{"d_model": 512, "positions": "rope", "rope_base": 10000.0, "rope_fraction": 0.25, "bias": "all", "extras": ["capped logits"], "init_std_up": 0.0261, "lr": 0.000177, "beta1": 0.9, "weight_decay": 0.44, "batch_tokens": [16384, 32768, 49152]}
MLP neurons of a small language model. Each row is named by its layer, matrix (up: input weights) and neuron, and shows model dimensions 208-335. Each number is 50 + 15 x the weight over its row's rms, rounded and kept within 0 to 99.
Before each neuron's rows, "fires after" lists the tokens most often just before its 100 highest values on Wikipedia text that the model never trained on.

fires after: "\n\n"
L8.up770:72 52 39 53 51 59 33 72 23 69 44 52 29 73 65 37 78 44 29 32 54 80 67 26 38 49 66 66 58 40 50 48 58 83 30 64 50 46 46 07 47 59 55 43 74 70 37 37 54 57 65 63 43 54 72 51 42 35 41 49 57 58 45 33 56 43 57 57 58 37 15 45 25 57 61 51 80 83 59 59 84 62 84 54 38 31 51 43 31 42 56 42 21 45 57 69 53 56 31 78 57 78 71 58 31 65 42 54 67 10 22 39 54 45 69 56 62 39 50 46 43 62 57 42 33 25 48 25

fires after: "-", "–", " Medal", " sc"
L6.up592:43 37 41 43 31 33 59 72 21 62 35 28 24 56 61 31 46 38 54 33 64 38 33 36 50 49 24 53 48 42 61 66 70 89 60 45 55 54 52 41 53 47 54 53 36 69 62 33 47 47 31 62 63 48 52 36 39 65 31 56 34 48 51 41 28 26 36 47 48 57 54 48 71 51 56 56 57 83 49 31 56 38 54 54 41 63 39 36 57 58 43 37 46 44 37 40 66 77 40 69 54 54 30 31 39 16 63 63 33 64 61 55 50 56 52 64 29 51 57 33 75 70 42 61 52 57 56 29

fires after: ",", "s"
L8.up916:57 55 58 59 38 47 70 52 57 25 40 69 53 62 39 35 44 25 59 39 54 35 65 49 24 73 48 62 63 35 64 61 44 65 63 74 68 43 34 43 47 53 11 25 74 31 49 52 52 44 35 61 49 49 53 51 56 49 45 37 38 31 44 44 60 85 47 59 59 60 48 48 59 34 82 38 27 36 26 54 58 33 52 41 72 71 43 58 38 62 62 57 79 51 39 38 70 45 26 48 26 44 64 46 83 44 53 48 54 61 68 83 52 36 69 54 45 27 66 57 37 42 47 48 24 58 38 35

fires after: " |", " 3", " 2", ":", "'", " +"
L8.up1009:01 45 48 30 43 75 27 39 19 46 46 50 66 55 61 39 55 50 75 40 30 60 61 42 67 56 70 69 65 54 38 47 65 71 61 48 39 64 58 61 30 69 43 83 20 64 79 54 39 50 57 69 69 40 46 62 72 23 38 48 26 63 54 43 47 39 58 64 55 70 62 44 13 40 44 60 48 36 43 65 39 51 60 54 34 45 84 48 62 52 61 43 73 50 55 41 42 51 20 51 65 36 40 45 53 49 51 42 50 25 64 66 37 39 54 68 54 45 19 68 52 42 70 50 54 41 59 78

fires after: "\n\n", "\n", ",", " (", ".", ";"
L4.up201:31 73 18 31 59 62 50 54 58 71 55 44 41 40 57 43 34 61 50 44 76 70 61 35 47 54 58 46 35 23 26 53 37 36 52 69 49 63 53 23 47 47 11 72 42 89 53 38 36 32 50 50 11 66 38 30 58 54 70 56 71 40 36 56 49 70 36 44 41 48 38 45 42 44 41 76 59 50 50 44 82 43 53 34 40 42 65 49 72 67 50 50 58 69 67 59 50 69 46 60 57 56 85 71 57 62 52 49 46 44 32 61 68 50 63 37 30 75 69 28 62 66 22 68 24 29 35 42

fires after: "-", "\n", " (", "|", "/", " \""
L5.up791:45 61 39 51 56 48 32 38 43 28 53 32 40 42 43 47 35 59 65 20 42 66 54 53 28 51 33 60 30 51 53 75 85 77 55 65 43 33 47 70 30 74 66 57 83 64 52 38 67 51 59 66 56 64 64 51 61 65 62 76 49 48 41 56 32 49 54 41 36 55 70 65 57 50 57 68 44 84 72 46 42 45 55 44 60 57 41 50 47 96 55 64 52 57 84 63 48 68 31 33 58 68 49 52 51 62 30 41 54 17 37 63 39 40 36 35 74 57 73 85 39 42 60 68 44 63 37 47

fires after: ",", " in", " 18", " and", " March"
L8.up792:69 53 22 49 72 58 66 78 76 60 27 65 34 30 67 49 36 71 67 51 46 31 50 30 26 60 60 28 50 63 71 55 63 32 39 72 50 38 47 66 39 47 22 52 74 28 60 53 57 65 57 64 45 53 63 40 41 53 55 24 51 41 44 46 38 30 69 34 57 84 43 35 57 49 37 54 82 70 47 41 41 12 54 78 58 55 44 25 50 68 01 55 51 35 33 38 48 67 63 42 69 56 41 53 50 46 49 48 54 72 55 57 64 60 52 42 89 48 48 67 65 52 53 48 28 72 54 27

fires after: "\n\n", " was"
L8.up577:66 35 68 61 25 67 44 54 57 78 35 40 30 71 47 39 38 48 41 40 17 43 57 69 42 45 45 70 52 64 60 65 40 61 69 77 61 31 05 33 35 69 24 36 77 52 58 44 48 49 46 38 49 82 74 39 53 20 51 49 45 60 36 36 35 35 48 45 52 37 22 73 33 60 60 30 59 91 47 40 51 46 69 40 47 40 60 54 39 43 45 59 41 63 10 42 35 66 48 38 77 41 64 57 51 59 66 60 85 38 38 45 84 46 72 66 56 63 43 39 69 66 41 45 57 35 20 28

fires after: "-", " Website", ":", "\n\n", ",", " Source"
L9.up424:31 63 52 42 68 57 07 58 45 63 34 41 47 29 73 54 42 34 55 53 77 68 56 33 58 58 52 40 62 41 36 60 51 57 48 59 29 66 11 55 63 68 26 42 46 55 44 24 56 34 50 35 43 63 47 20 43 59 29 60 28 35 34 58 34 49 38 53 36 53 43 45 66 60 50 64 32 65 38 50 58 31 64 48 74 38 65 49 44 43 77 74 47 57 63 39 41 38 69 64 37 77 54 28 51 39 51 47 56 42 49 57 37 50 76 51 54 36 66 53 54 58 54 38 80 52 47 51

fires after: ".", "-", "/"
L5.up995:44 62 32 30 53 35 59 61 41 47 55 48 30 52 50 54 00 60 51 63 46 29 78 73 70 57 55 65 36 51 27 53 51 42 55 34 30 63 32 51 34 50 39 75 65 81 60 52 62 34 36 43 35 63 34 39 51 61 55 62 51 58 28 57 68 60 55 36 42 45 64 74 38 40 65 45 58 43 39 48 42 44 38 57 49 53 53 34 69 63 49 60 69 83 67 61 26 73 51 48 35 63 52 49 70 21 51 49 60 51 26 68 52 65 66 42 33 69 47 71 55 42 42 86 66 53 46 54

fires after: "-", "|", " Open", " La", "s"
L6.up151:49 36 40 51 50 52 46 51 68 47 53 39 30 69 60 40 40 66 59 36 36 40 46 57 37 38 47 47 49 35 30 45 69 72 25 20 43 59 34 48 73 50 45 47 41 30 70 42 51 48 48 80 48 55 32 49 28 35 32 41 28 53 54 43 63 73 77 23 73 61 74 52 37 37 53 60 77 21 38 45 40 22 38 29 48 73 47 35 47 49 53 67 50 30 49 59 55 61 41 75 50 71 51 66 49 43 62 35 49 54 54 40 61 48 40 67 55 96 24 64 45 41 42 45 56 59 38 29

fires after: "19", "18", " 18", "found"
L4.up437:77 64 52 46 52 52 66 54 45 64 62 48 60 57 47 51 62 37 36 53 34 51 61 67 30 79 70 59 45 43 63 34 39 52 50 67 51 35 42 56 57 65 24 41 49 14 41 53 47 42 80 52 43 62 31 36 77 36 44 45 30 73 41 47 26 36 72 53 32 62 45 65 50 41 45 46 22 80 38 52 61 43 61 34 69 36 48 57 49 39 51 79 38 74 62 37 69 43 29 43 59 57 60 54 47 71 33 71 63 52 65 70 58 53 47 21 36 51 58 43 48 45 50 65 54 61 48 18

fires after: " the", " The", "The", "s"
L6.up569:73 52 43 64 65 68 68 63 65 69 19 44 25 38 50 42 42 71 38 41 26 48 88 63 56 51 46 60 49 58 31 47 67 36 34 35 56 34 36 63 30 66 29 64 52 34 38 29 25 52 52 61 36 42 53 52 69 22 44 73 46 63 54 49 83 22 47 65 48 42 40 51 54 52 44 45 71 34 65 52 55 44 38 33 30 64 29 52 18 48 73 38 50 47 61 38 31 70 49 54 45 43 51 64 24 46 55 21 55 71 52 70 40 37 89 29 58 66 59 38 48 51 23 45 60 36 49 38

fires after: " was", "\n", " is", "\n\n", " were", " been"
L5.up0:56 66 52 42 39 45 45 68 32 80 47 43 42 39 41 50 44 51 36 48 52 61 57 26 61 64 67 44 77 61 73 30 42 60 56 59 40 41 54 59 36 33 43 36 62 44 39 57 61 40 65 59 52 48 67 63 61 42 65 48 56 63 21 51 34 52 54 36 40 64 71 42 47 29 53 57 62 51 60 24 37 75 40 51 63 59 43 52 41 38 37 37 53 56 22 47 32 68 41 72 51 53 46 59 59 31 69 73 45 42 35 53 54 49 50 41 66 47 33 66 74 32 23 59 37 45 38 17

fires after: "-", "T", " their", "H", "to"
L6.up804:62 64 54 38 61 58 12 72 41 61 56 59 60 55 35 54 52 56 74 42 29 79 39 62 56 40 36 29 35 55 30 80 48 51 59 60 57 26 18 53 31 59 40 61 49 40 39 67 41 57 32 32 62 39 62 20 47 43 68 59 61 50 43 52 81 68 56 37 45 47 55 57 68 45 77 49 41 41 56 41 35 50 47 26 30 61 68 62 48 42 33 43 64 46 52 81 36 59 52 38 29 63 51 75 47 43 68 33 37 53 67 58 57 69 47 46 72 65 37 62 61 26 62 56 65 59 72 29

fires after: " the", " Al", " of", "-", " two", " first"
L9.up853:53 58 36 46 60 50 65 49 76 51 69 58 41 70 53 48 64 48 52 60 54 80 10 40 69 50 42 52 39 87 31 59 58 69 64 53 86 29 70 42 45 34 60 40 64 39 45 70 66 24 49 24 43 43 44 71 57 28 56 48 38 68 39 38 64 61 55 57 58 61 53 27 86 22 73 67 65 84 11 48 69 53 10 46 55 40 49 51 63 71 78 28 16 67 31 67 72 65 38 46 44 50 28 76 74 65 48 42 46 67 36 71 62 66 66 70 46 57 26 43 20 46 28 61 64 59 49 44

fires after: "=", " stra", " his", " the"
L4.up623:46 41 44 43 19 70 42 47 62 46 46 57 61 51 60 52 45 49 57 38 73 52 34 58 64 40 44 48 69 46 34 57 45 60 35 47 66 76 70 73 61 40 76 89 47 64 81 61 49 72 62 50 70 31 31 27 40 19 64 72 55 44 38 66 55 40 37 23 28 53 52 40 42 63 29 31 50 40 59 53 50 45 67 66 65 64 40 28 41 54 87 64 26 45 09 49 50 67 39 56 31 54 59 38 39 43 54 42 62 53 69 79 41 39 24 44 32 41 30 57 64 54 43 43 27 55 39 26

fires after: ".", " the", " Cr", " cr", " c"
L9.up470:39 60 51 48 35 47 33 42 62 39 65 54 67 76 54 34 40 64 65 36 48 69 49 52 51 64 15 26 63 71 46 35 71 72 54 70 70 74 52 61 46 55 58 69 33 68 47 65 45 55 81 18 49 62 56 59 41 58 52 40 59 32 58 67 30 53 37 64 68 64 54 44 52 68 57 49 37 63 56 43 39 53 49 36 58 46 17 46 48 42 65 57 56 51 67 62 66 34 58 65 35 49 50 42 55 53 72 33 66 28 65 33 44 50 58 30 80 61 46 21 60 64 56 46 56 70 43 44

fires after: ",", " the", ":", " of", "\n\n"
L8.up599:69 82 34 54 59 58 72 35 44 54 55 60 51 43 54 56 64 56 72 45 47 41 38 42 49 40 25 51 74 72 45 53 37 60 59 36 40 63 07 34 71 97 48 40 50 38 73 62 50 47 64 11 47 47 63 36 57 18 45 72 67 47 45 41 47 64 58 45 39 79 74 39 63 60 69 72 63 49 15 78 46 73 40 43 61 47 54 46 36 37 37 63 43 44 59 58 76 72 59 49 42 62 45 56 43 65 45 69 72 59 44 48 37 27 48 60 62 63 40 48 47 56 37 82 33 59 25 27

fires after: "-"
L9.up231:36 48 42 37 49 28 62 75 41 24 41 63 60 24 37 38 43 48 71 42 62 44 77 43 28 58 51 44 63 41 40 28 35 55 56 61 56 57 38 12 34 58 30 57 49 74 48 18 50 47 73 58 55 78 40 57 63 59 55 77 45 46 51 46 57 37 29 61 31 58 54 56 38 44 42 61 20 58 43 59 39 07 79 53 48 40 33 60 51 39 66 36 49 44 70 44 71 68 50 79 58 44 46 50 40 47 64 72 50 45 57 46 64 33 45 35 70 63 69 42 62 66 54 24 61 68 45 61

fires after: "\n\n", "–", "-", "\n", " ("
L5.up302:51 51 28 44 30 36 55 41 40 25 75 68 39 32 42 44 36 37 59 64 63 40 47 59 60 52 53 51 21 42 49 54 37 61 74 40 57 49 51 35 23 36 64 50 63 40 54 90 54 54 36 39 59 69 58 57 68 43 54 87 42 64 58 59 50 33 61 21 39 56 43 72 59 60 59 29 55 78 37 22 77 46 20 29 38 62 69 27 57 63 45 66 50 38 40 55 47 76 55 62 31 61 36 80 24 34 54 10 75 36 33 54 48 44 64 40 49 42 61 60 78 45 60 69 60 28 44 41

fires after: "="
L5.up781:53 34 60 26 58 56 67 65 41 41 41 53 50 48 60 39 32 74 49 52 60 27 19 42 38 54 62 55 45 71 58 41 44 74 21 56 71 67 47 44 89 37 69 65 70 68 71 38 62 36 25 43 54 49 35 41 64 28 58 59 61 50 57 25 34 33 77 50 48 48 51 47 40 37 54 48 60 50 54 57 64 43 61 37 55 53 73 56 56 49 20 43 52 32 66 62 50 59 61 55 55 44 42 22 41 46 47 65 60 30 52 56 52 47 54 37 63 82 48 78 66 53 24 41 52 17 51 36

fires after: ",", " to", ":"
L9.up20:75 45 61 42 69 50 33 54 66 60 52 80 37 53 66 39 57 49 54 46 67 39 49 66 24 67 43 36 63 78 55 57 47 54 44 62 64 67 42 68 58 73 44 41 80 35 61 63 36 42 60 50 43 44 24 29 63 36 24 37 64 43 47 44 35 55 89 33 34 53 57 47 60 74 47 38 45 42 79 52 55 56 66 24 68 71 50 46 10 25 67 65 34 52 35 26 22 53 60 41 47 57 45 37 27 60 48 37 46 61 75 42 69 55 82 33 61 52 59 44 54 72 40 67 43 62 48 54

fires after: "|", "-", " |", " a"
L9.up184:56 64 55 49 78 42 46 64 56 46 26 44 39 34 48 47 53 50 76 61 65 45 64 55 64 74 39 77 25 49 61 36 57 51 68 69 32 52 60 38 65 42 37 76 48 47 40 37 58 41 47 68 38 42 43 23 52 65 56 38 67 40 49 20 56 75 64 97 57 74 74 52 71 28 54 32 60 43 21 73 36 32 57 62 75 46 60 54 58 40 57 32 64 49 55 61 32 39 48 49 53 58 70 54 69 34 63 48 26 59 50 27 47 32 67 51 38 67 57 61 62 60 35 35 60 58 40 48

fires after: "-", "|", "'"
L5.up96:41 60 36 40 68 52 37 64 52 43 52 32 46 40 17 55 36 28 52 64 65 59 58 58 28 31 13 55 39 77 17 59 71 64 44 37 51 45 22 44 50 70 29 59 50 45 66 07 65 46 50 76 88 57 34 59 67 26 37 36 72 65 36 60 63 55 39 53 54 66 62 85 21 36 47 35 49 35 59 59 35 33 46 21 33 61 51 56 77 51 46 53 34 69 62 54 27 52 45 52 52 93 50 59 57 24 71 51 86 51 48 61 41 47 42 48 54 50 83 71 48 50 33 89 67 39 53 38

fires after: "\n\n"
L8.up386:48 58 67 46 50 61 44 71 56 47 38 48 47 63 46 49 44 58 26 54 38 53 43 93 29 21 39 65 29 78 46 80 76 54 49 50 42 58 29 36 58 71 48 49 52 30 48 71 49 62 50 27 54 29 54 76 63 33 44 39 30 60 13 46 44 41 20 55 25 50 43 74 49 49 58 51 30 36 62 65 62 62 59 40 37 58 66 42 33 41 45 39 52 62 47 48 46 55 57 53 63 60 59 62 47 42 82 31 34 61 36 88 62 38 52 68 61 69 68 14 66 39 48 60 79 66 52 48

fires after: "-", "–", "n"
L6.up450:66 55 82 30 26 42 32 74 66 51 43 44 49 45 53 31 40 27 69 35 52 41 60 39 40 36 75 44 74 49 62 51 57 64 58 50 78 16 50 45 58 59 52 52 71 74 58 63 74 56 47 74 65 58 50 50 59 42 47 33 42 57 36 31 69 23 35 38 63 38 57 43 51 38 52 43 47 54 52 38 68 54 55 75 27 65 88 51 65 51 49 43 46 64 38 50 49 42 72 34 55 57 52 49 76 38 54 34 59 41 61 28 41 20 63 32 41 26 36 32 70 58 59 65 73 31 52 20

fires after: "\n", "|", ")", "-"
L8.up131:63 41 69 31 12 52 22 62 43 43 28 39 59 44 41 35 66 24 39 47 51 36 25 26 66 45 54 68 58 53 38 59 64 61 47 54 47 46 34 55 45 41 45 43 50 43 59 39 60 49 44 48 06 62 61 54 58 22 13 37 59 66 21 38 41 50 49 60 58 79 74 64 37 47 57 88 70 64 43 28 31 59 31 24 48 64 63 44 35 48 36 81 31 76 27 46 36 74 36 37 65 75 52 57 49 43 51 06 68 56 54 45 58 44 42 58 58 63 56 20 51 41 53 47 22 46 62 36

fires after: "-", " |", "|", "'", "–"
L9.up886:54 48 58 61 51 79 47 64 47 57 47 46 51 42 61 40 32 28 34 69 39 13 53 58 22 25 45 46 49 68 41 53 62 64 24 47 69 50 37 40 38 45 56 29 43 64 75 22 40 51 64 47 59 68 67 27 36 39 43 40 54 47 33 43 50 75 47 52 48 54 51 62 47 76 52 44 31 58 46 73 34 52 40 54 33 72 35 75 20 55 62 58 38 58 36 63 47 64 35 68 65 58 47 58 57 46 64 22 48 47 57 17 58 62 56 25 43 79 61 77 55 19 38 83 54 72 63 57

fires after: " |", " (", "25", " 3"
L8.up982:54 49 41 47 60 58 50 24 47 82 53 56 51 69 39 34 38 63 39 48 39 59 50 45 49 40 49 57 60 82 42 45 47 59 45 37 48 58 31 76 47 56 46 22 41 50 74 64 34 42 36 55 68 38 52 79 73 46 75 30 40 47 66 37 45 41 48 50 59 64 66 55 47 28 49 48 60 55 28 47 48 44 65 25 60 51 68 80 52 50 69 24 32 74 27 38 48 53 23 43 60 53 36 75 64 24 74 48 44 74 58 42 49 61 73 49 53 44 58 41 55 32 40 66 71 62 59 58

fires after: "–", "-", "18", ","
L9.up759:52 64 38 39 51 54 59 59 39 47 56 51 43 42 60 32 61 60 70 48 45 45 59 58 54 54 68 58 85 43 57 64 38 49 73 80 69 60 32 58 71 66 59 18 26 67 99 61 34 47 69 53 43 88 35 64 41 40 25 49 51 53 47 33 16 45 52 79 58 56 48 57 49 74 23 30 34 39 48 57 51 40 64 54 31 65 48 58 65 68 47 40 44 42 65 53 31 60 70 59 70 34 52 49 54 51 66 61 47 12 52 65 45 37 63 28 64 58 59 34 30 43 44 43 51 67 65 39

fires after: ",", " were", " Density"
L10.up499:55 73 51 61 44 52 24 37 37 49 51 35 28 60 68 37 51 25 54 34 32 40 72 34 67 71 33 65 30 37 44 86 24 55 49 54 43 42 49 58 43 67 12 39 81 32 57 52 41 30 46 48 60 65 50 59 75 47 48 60 51 71 57 34 25 59 84 56 36 69 45 56 61 56 55 33 53 44 71 39 69 59 45 50 40 85 71 65 67 12 78 42 56 57 53 44 45 85 34 46 70 49 51 80 45 37 51 83 34 30 64 73 49 59 65 52 53 45 82 68 27 49 62 46 44 37 30 32

fires after: " is", " was", " were", " are", " be", " been"
L5.up701:54 31 28 42 46 67 62 60 62 62 76 63 49 43 37 43 61 49 51 23 46 43 56 10 43 71 51 58 49 51 59 48 51 49 43 68 70 43 76 81 47 54 40 57 76 58 54 66 69 77 61 85 56 47 74 48 58 64 66 31 59 73 43 24 38 24 47 51 37 58 36 69 45 35 52 58 60 27 41 68 40 30 60 57 86 54 79 44 27 33 37 79 53 44 42 50 39 57 56 48 62 53 36 42 68 13 48 40 49 49 61 41 61 51 44 46 27 72 41 71 82 46 47 43 45 58 37 22

fires after: ".", "\n\n", "\n", ",", "|", " |"
L9.up1005:73 37 33 39 51 61 57 69 22 36 59 57 49 50 63 55 56 83 69 50 53 29 39 66 61 53 26 26 67 48 26 47 66 60 35 27 44 51 49 34 16 72 46 62 40 58 61 56 58 45 61 38 40 44 83 44 46 61 37 49 74 55 27 54 72 62 48 63 48 45 74 58 51 47 31 75 44 71 72 27 45 53 31 53 35 46 51 23 25 59 74 43 25 51 68 62 48 43 43 45 38 68 32 55 50 53 44 60 58 53 49 29 51 36 45 50 69 75 66 34 59 45 41 80 32 57 53 36

fires after: "\n\n", " (", " in", "–", " the", " August"
L8.up937:38 52 48 38 38 75 39 44 61 62 60 85 33 60 49 50 59 40 79 57 65 63 46 27 43 51 55 52 33 60 64 29 58 63 32 61 50 61 31 57 43 69 37 61 38 59 62 50 31 46 67 59 29 26 52 75 68 48 47 60 48 44 63 39 71 45 54 64 62 26 56 39 53 65 29 37 43 50 47 54 86 45 48 57 15 43 46 77 41 47 40 46 39 49 60 52 44 38 49 32 04 39 46 53 70 67 54 37 60 46 51 55 71 61 77 45 73 36 29 26 71 74 45 42 35 26 23 39

fires after: ",", " January", " November", " August", " March", "–"
L9.up518:76 37 55 52 75 54 67 44 30 67 34 49 47 66 56 35 42 30 56 46 32 27 16 43 42 55 66 61 45 63 50 41 35 55 24 89 66 44 51 47 46 41 36 27 75 58 54 92 49 71 51 42 62 91 66 48 43 39 76 35 39 51 34 40 40 32 41 32 48 66 21 58 47 54 28 55 54 42 67 15 37 62 59 49 40 48 31 57 42 56 42 46 74 59 58 22 40 54 57 19 48 35 63 59 85 35 76 28 67 56 56 42 45 55 82 56 41 44 74 25 51 42 14 51 63 42 41 30

fires after: "|", "\n", "'", "\n\n"
L6.up549:16 36 54 45 65 48 26 68 40 38 62 53 48 48 24 46 63 54 69 32 44 68 65 71 47 40 39 70 73 47 31 60 35 44 40 65 56 50 32 67 40 81 34 49 20 33 58 35 55 40 39 63 60 56 62 54 63 30 43 44 61 45 37 72 40 54 39 52 90 46 48 43 51 39 50 59 54 49 86 54 44 46 50 52 55 65 57 55 27 29 25 24 35 62 37 68 45 82 43 61 35 46 33 62 74 46 60 20 49 63 60 22 55 38 45 60 47 51 57 65 72 48 46 79 77 55 35 38

fires after: " a", " an", " =", "\n\n", " is", ","
L10.up617:53 42 45 42 29 45 35 27 21 43 40 32 00 38 54 50 53 49 58 15 38 39 35 18 25 55 43 38 54 35 48 45 55 54 46 58 56 65 27 44 24 45 22 30 54 18 58 64 28 54 48 31 49 24 64 33 54 39 55 55 64 57 50 60 70 34 62 43 69 86 51 46 65 72 48 60 40 75 53 50 51 61 64 68 35 66 87 59 42 61 36 31 27 55 48 58 50 48 68 40 57 29 56 38 33 56 47 55 53 52 39 68 58 33 80 46 27 54 56 66 47 58 31 57 69 31 62 49

fires after: "-", " |", "–", "/"
L6.up475:73 55 30 44 46 57 47 47 55 35 45 33 38 63 58 49 55 65 34 29 13 44 48 30 78 46 65 55 56 63 62 60 97 57 53 68 69 45 51 52 65 69 55 33 80 72 49 23 44 54 44 64 43 49 48 62 33 43 71 57 41 36 43 42 53 38 72 41 43 41 44 50 68 58 65 42 81 67 50 49 77 39 19 53 42 73 60 44 57 47 47 34 15 38 42 54 53 59 53 35 39 36 65 46 54 23 38 54 29 38 61 24 62 24 48 53 40 51 62 71 58 69 62 60 88 76 44 55

fires after: "-", " ("
L6.up895:83 30 39 38 43 48 54 50 38 42 24 72 20 40 44 40 50 45 47 52 66 49 49 66 65 68 66 60 51 41 51 43 66 68 41 56 51 34 52 50 48 23 43 48 62 66 45 76 48 50 39 70 63 55 49 26 53 49 34 52 60 50 37 31 81 29 60 48 62 63 24 84 38 40 56 59 70 49 34 48 54 47 71 54 65 61 48 55 48 53 57 33 56 43 24 65 10 44 40 46 52 43 64 49 67 37 49 32 49 31 66 61 64 54 63 53 70 50 76 37 63 55 72 53 63 58 58 62

fires after: "19", " in", " 18", " War", " 17"
L4.up1018:54 57 47 72 49 40 44 73 28 31 43 75 59 53 66 37 54 39 65 50 42 59 70 53 45 58 36 39 35 55 45 43 39 44 57 33 52 56 42 53 73 96 42 45 49 54 71 38 27 64 31 29 49 51 51 31 52 30 51 63 53 44 48 67 35 31 60 45 10 82 65 36 75 72 64 58 29 39 58 43 36 48 50 28 67 26 76 62 49 41 49 81 68 40 51 57 74 35 40 37 72 61 70 46 67 47 51 39 67 49 61 64 64 47 54 53 53 41 50 42 56 48 65 77 34 55 49 63

fires after: "-"
L5.up310:53 46 29 33 31 66 65 52 26 32 57 61 83 31 46 41 32 30 53 29 64 33 37 59 40 49 64 43 43 56 28 58 59 48 47 33 60 70 61 48 51 55 17 72 56 79 49 11 47 41 29 52 72 44 43 22 50 14 80 50 42 81 50 39 50 64 38 83 66 64 40 46 60 54 58 77 49 33 32 51 35 39 48 48 36 68 42 56 65 57 46 67 39 72 76 57 52 63 51 37 28 61 48 59 48 48 68 18 56 45 73 80 71 59 34 45 26 67 74 33 49 41 60 40 65 93 41 49

fires after: "–", "-", "2", "5", "1"
L9.up817:51 45 39 36 62 37 53 45 71 37 36 54 19 13 45 46 87 63 57 70 54 76 50 75 54 57 57 53 50 47 68 38 56 36 50 46 80 78 59 63 48 49 35 42 57 77 77 71 37 41 67 22 40 51 61 48 62 33 75 56 55 50 47 42 56 38 70 55 41 41 26 27 28 60 33 52 75 62 28 46 37 34 47 59 44 50 52 32 46 54 62 55 23 44 52 77 08 41 37 55 35 50 42 16 40 51 43 08 47 43 59 50 41 58 35 66 62 46 46 29 46 34 49 48 67 59 48 67

fires after: "\n", "-", "–", "|", "mb", "\n\n"
L8.up469:45 69 70 27 55 72 55 66 57 52 29 53 46 33 57 52 69 64 59 45 30 58 56 60 54 34 39 66 58 61 61 75 67 70 37 72 58 52 24 19 62 73 43 35 78 52 35 62 38 32 36 55 57 54 45 56 62 77 54 61 52 54 42 32 48 74 38 51 57 75 35 32 44 49 60 45 60 68 63 32 74 23 46 25 40 59 36 75 59 54 57 38 28 56 65 34 56 59 14 52 22 66 39 42 60 53 50 49 69 61 37 50 55 41 45 68 53 63 51 49 56 35 54 47 46 35 40 00

fires after: " the", " in"
L10.up525:40 45 63 71 29 38 59 40 68 53 45 55 37 66 34 33 60 63 43 63 59 55 80 44 45 60 65 42 49 72 33 57 46 45 62 37 34 59 51 73 70 45 14 62 60 54 70 75 61 58 68 52 42 35 57 42 68 38 59 61 39 23 68 51 50 33 32 46 38 38 56 68 43 65 80 32 40 49 51 28 53 34 39 67 48 52 42 50 45 44 65 52 40 51 53 51 37 20 36 75 30 54 52 66 34 38 69 42 48 60 57 66 60 35 70 34 39 45 29 44 22 67 42 50 76 43 40 61

fires after: ",", ".", "\n\n", "\n", ";"
L9.up477:46 61 37 43 32 67 53 43 57 44 17 56 40 24 57 36 65 74 46 60 24 42 48 49 57 49 45 61 44 54 40 45 35 52 75 57 47 37 39 48 53 60 37 58 38 39 41 68 40 30 21 45 31 63 63 42 50 36 44 84 43 39 48 47 42 45 74 49 54 58 44 76 56 61 47 66 63 49 52 45 45 26 47 46 76 60 61 33 60 41 76 28 56 58 43 63 59 45 61 61 57 61 43 73 77 57 70 63 65 42 60 56 45 57 77 54 41 63 58 21 55 54 50 51 23 30 34 33

fires after: " the", "-", "\n", "|", "&"
L5.up882:26 49 41 38 76 59 42 43 85 19 54 43 53 35 51 13 20 55 62 49 20 27 45 37 35 52 06 59 34 69 24 54 68 31 59 54 33 52 52 58 51 43 30 68 75 53 47 63 64 72 36 53 47 44 36 39 56 56 45 48 35 58 38 39 54 18 56 49 22 56 42 60 19 40 59 54 51 79 28 66 43 42 56 48 68 33 70 64 45 33 42 52 51 64 49 69 40 44 20 52 28 64 49 57 50 40 39 52 18 32 54 59 57 55 42 53 49 54 76 43 77 49 54 37 72 70 53 38